python train.py --n_layer=13 --d_model=384 --n_head=3 --n_kv_head=3 --head_dim=128 --d_mlp=1536 --vocab_size=18235 --activation="gelu" --norm="layernorm" --norm_place="pre" --norm_eps=1e-05 --positions="alibi" --qk_norm=false --attn_scale=0.0884 --bias="all" --tie_embeddings=true --parallel_block=false --extras=["capped logits"] --init="normal" --init_std_qkv=0.0279 --init_std_o=0.00548 --init_std_up=0.0279 --init_std_down=0.00548 --optimizer="muon" --lr=0.00157 --lr_mult_o=0.635 --lr_mult_down=3.0 --beta1=0.9 --lr_head=0.0135 --grad_clip=2.0 --warmup_steps=200 --schedule="wsd" --decay_fraction=0.594 --decay_shape="square" --final_lr_fraction=0.0 --batch_tokens=131072 --seq_len=384 --doc_mask=true --train_tokens=698200000 --steps=5327 --dataset="wikipedia_en"
MLP neurons of a small language model. Each row is named by its layer, matrix (up: input weights) and neuron, and shows model dimensions 176-303. Each number is 128 + 24 x the weight over its row's rms, rounded and kept within 0 to 255. Numbers have three digits each.
After each neuron's rows, "fires after" lists the tokens most often just before its 100 highest values on Wikipedia text that the model never trained on. A number after a token or word is its count.

L5.up1143:142124147155133141156116129154136142145141127140114154158085129138175117101147121133144101098151115118109152123092140102109139166111124135139100117097089091099135140109099134143137120126116098138060150144144098138157107130102139119142085120110099102096140144132143128107130173175124144119125133141153148157139129138128075117172128170155141090131105134150153149203169106108078170155112
fires after: " " 27, "." 14, " |" 14, ":" 11, "–" 4, "18" 4

L5.up1447:157173137140091110140169094101115131119137154109137132161086125129123147147105153121166154115150123129117133116123124153144130092123097134117109077128160153109117154163090125095144139142150127110118144105131138135109124202087109105149141164115100113118149128126121110128106159090115131112142158121138098149094119133173118162135107126123163060134126116125168149148121086151156134107108
fires after: " the" 22, " a" 17, "19" 17

L5.up465:119156085135117128163105110145142170121143089137143133177129124115149113133122118131116116123103078116121123153118095126114090083121137107123135162125116109149098184069146137186130150165107107138110114131117120124089152132092140126147142155114094146093101099133111141112110128165118138164113154155158150126138130104122119110090126176188128153098127123115177110110186160084152111096130
fires after: "," 19, " G" 14, "." 13, "1" 6, " H" 4

L5.up611:135136153124116138146090092097147138131131128125127148153125133115145122149126103142160135124129147120125160146139101137116150152151154179119127065125130132120157135137133158112120120076172122132170128135145105112140121120091162144120156103132137166145142103153138157102126132138149067100126077127158131129130151119096129136098165160125135119122179149124152120169140136144118216126174
fires after: " |" 54, "–" 7, " " 4

L6.up50:100139132138144092115097124133115138107131112133109166120116140164127118080109098140099136128149158129140129114119126119160143061152161095174137144165150156102131095147108145133116134120155115133125138108142146118156141137130154111135114151151106092124173124170076105114133164146105133181163130101097114170092150158110086151106145126124137147090127092147156134128106121124093131153107
fires after: " " 41, "1" 11, " |" 11, " (" 4

L7.up949:144099116129111155103158113101148102115130094166128103157112108126140138120136112135173130102117117176132118140166114110133130074135124131119122137139139149134164077107130112136163159180128156156172123122131139138122132103152141109137134173097159101090118107118132138138140113113187101145133091137107159136108126136147127116128099116154109112153123079141188176125130082135119089165126
fires after: ":" 24, "19" 19, " " 12, "20" 10, " |" 8

L5.up697:124128118126142083132094104117144129129168079133130122117133133131104141115174129154105114120147172106140098092121173064104112127110139131101153181113156090129138104160087113164132109103159128125147095112134149120072167123161133127168128161090122137123143164129112137144111155134077120138077115090155105108078106099141166129145096103136120137062134129184141159139108122097128116116141
fires after: "," 42, "19" 9, "20" 5, "–" 5, " New" 4

L5.up243:109129123134141118176136135093124101139182115159146126127186122134144148143159097172128158105170158139144092123091098118091134171110110114130171135105133131149083099121139149139131140162125157154114147092152074125129144115125189139084146163097123132102148147106109136132092112131157105127115130115135144135069137135167110125146136117121073134134088110130176131087120127117106118178131
fires after: "–" 35, "19" 12, " |" 9, ".\n\n" 6, "20" 4

L4.up1391:094136150138140102161111135131145093143128166112139139105101104125144135136154124166157178137061160163179165164147115107119129090104093124120117128109165129105157115130146146118098115136119148163152110085137126129163122171074178127138127145136150118085138075132128108077126133082102123137148122089109101157170137122104135142115131108165151068118153126131131147108110144104137163174145
fires after: " " 67

L5.up152:178128150098126123113131142127133136114139115126154175115121128123166157168154052146119145139131112122096147113103102126190160138114123172165138199142119153115097092127137145182162154108122096124168132103116121169123151165119114114132119138151117106102108147083101119141103120086106126147127127201147150154125136121125107140146168150120147120087154123141155126129114129090102129115100
fires after: " " 68, "." 12, "," 8

L5.up1180:127155128154179115134118148119152136092102125144136121094135118140098110128142101149140129176125084134125109130114125120156114106119127187120144109135137123125103145112101171113128118136107160096164114114127120130126165148138160149083163148137082119153127100118106133148160165127133111085081145168209134153125086148091103142139156087134108127110117110151168122089147117085148139139106
fires after: " " 22, "-" 16, "." 10, "1" 5, " |" 5, "," 4

L6.up19:124074109125122147133128151102113110144137112150146141136125155165126177147109136148128172138151127121110136142127160109101089135092109101112147156107141080165100175142111086128120140113125115158126102154118128106110130129159127121104074129128099124123139159134119097143166144160139129114100122110118136157137091147114153123160132129113142098104124105144110140160166128138142172129126
fires after: "19" 38, "18" 18, "20" 16

L6.up522:172200087121137128147145166110096161136136147111123148110116126109134161137133133099171129146105139110131120139142096111124157136152148130152103155113135098105115122160118088142102157132181130122158132167124114160138119152083123150098152141150157142137134111097147130131150119086115145112110082150074154123092116096101104132105120122104142118144163135122146169130109112098108131091137
fires after: " \"" 48, " the" 6, "==" 4, " “" 4, " and" 4

L5.up1428:142129079133138113144121145100133149111145143091143116148137130161120095140147138158080124148144123096162125128120109122129121091073139161097118133148175159119087149138120107136139135139151091121116164082138149106127150140164168141123109103114094131118142119133161105093134085120066135146101115148111120132170133142114113111140131143142151092091133079175131121104135147103135129098119
fires after: " " 25, " (" 21, "," 4, " S" 4

L4.up927:133176150112124138114125099111096115146143110132122112102088130071073186113129105178102128166112140121145155115164089132121107136127145124150165129163123109135136133144140134178169158134118185109126152141106086130160105098121114111121129123145134114079109148137146096095153112144145121130130107144090115160134123124127164083087145147139139096149151113112170123099129159150127091120128
fires after: " on" 20, " the" 18, " On" 15, "On" 7, " in" 6, "-" 4

L5.up608:154155141150115155118156090080141135125173116111117142129144119139146120137095177129126112097150161138076139162109093116127110099145105094129096115171180099133118106146145124096155192144172141130095120090119135142153143133110128125141127126116136093151156130118113099136093136108163137148149153147152078164094151119123124114140144147098169124127098115084138153126143091107115167136096
fires after: " the" 29, "19" 14, " " 12, " The" 5, "20" 4

L4.up913:170108141101111101088133187137130121127165104126121124115104148128143143099151126149081130145116147128194078146143122124114120127104123141131106152151186122148150161159124127146136137089133149106121135103062172154168110113107138124119140119180098059139122149092148160114102132130110136148149141129108127164163135150134146101106116151127135181152107171180130094122151114139148101125101
fires after: " " 33, " to" 9, " in" 6, "–" 6, " of" 5, "-" 5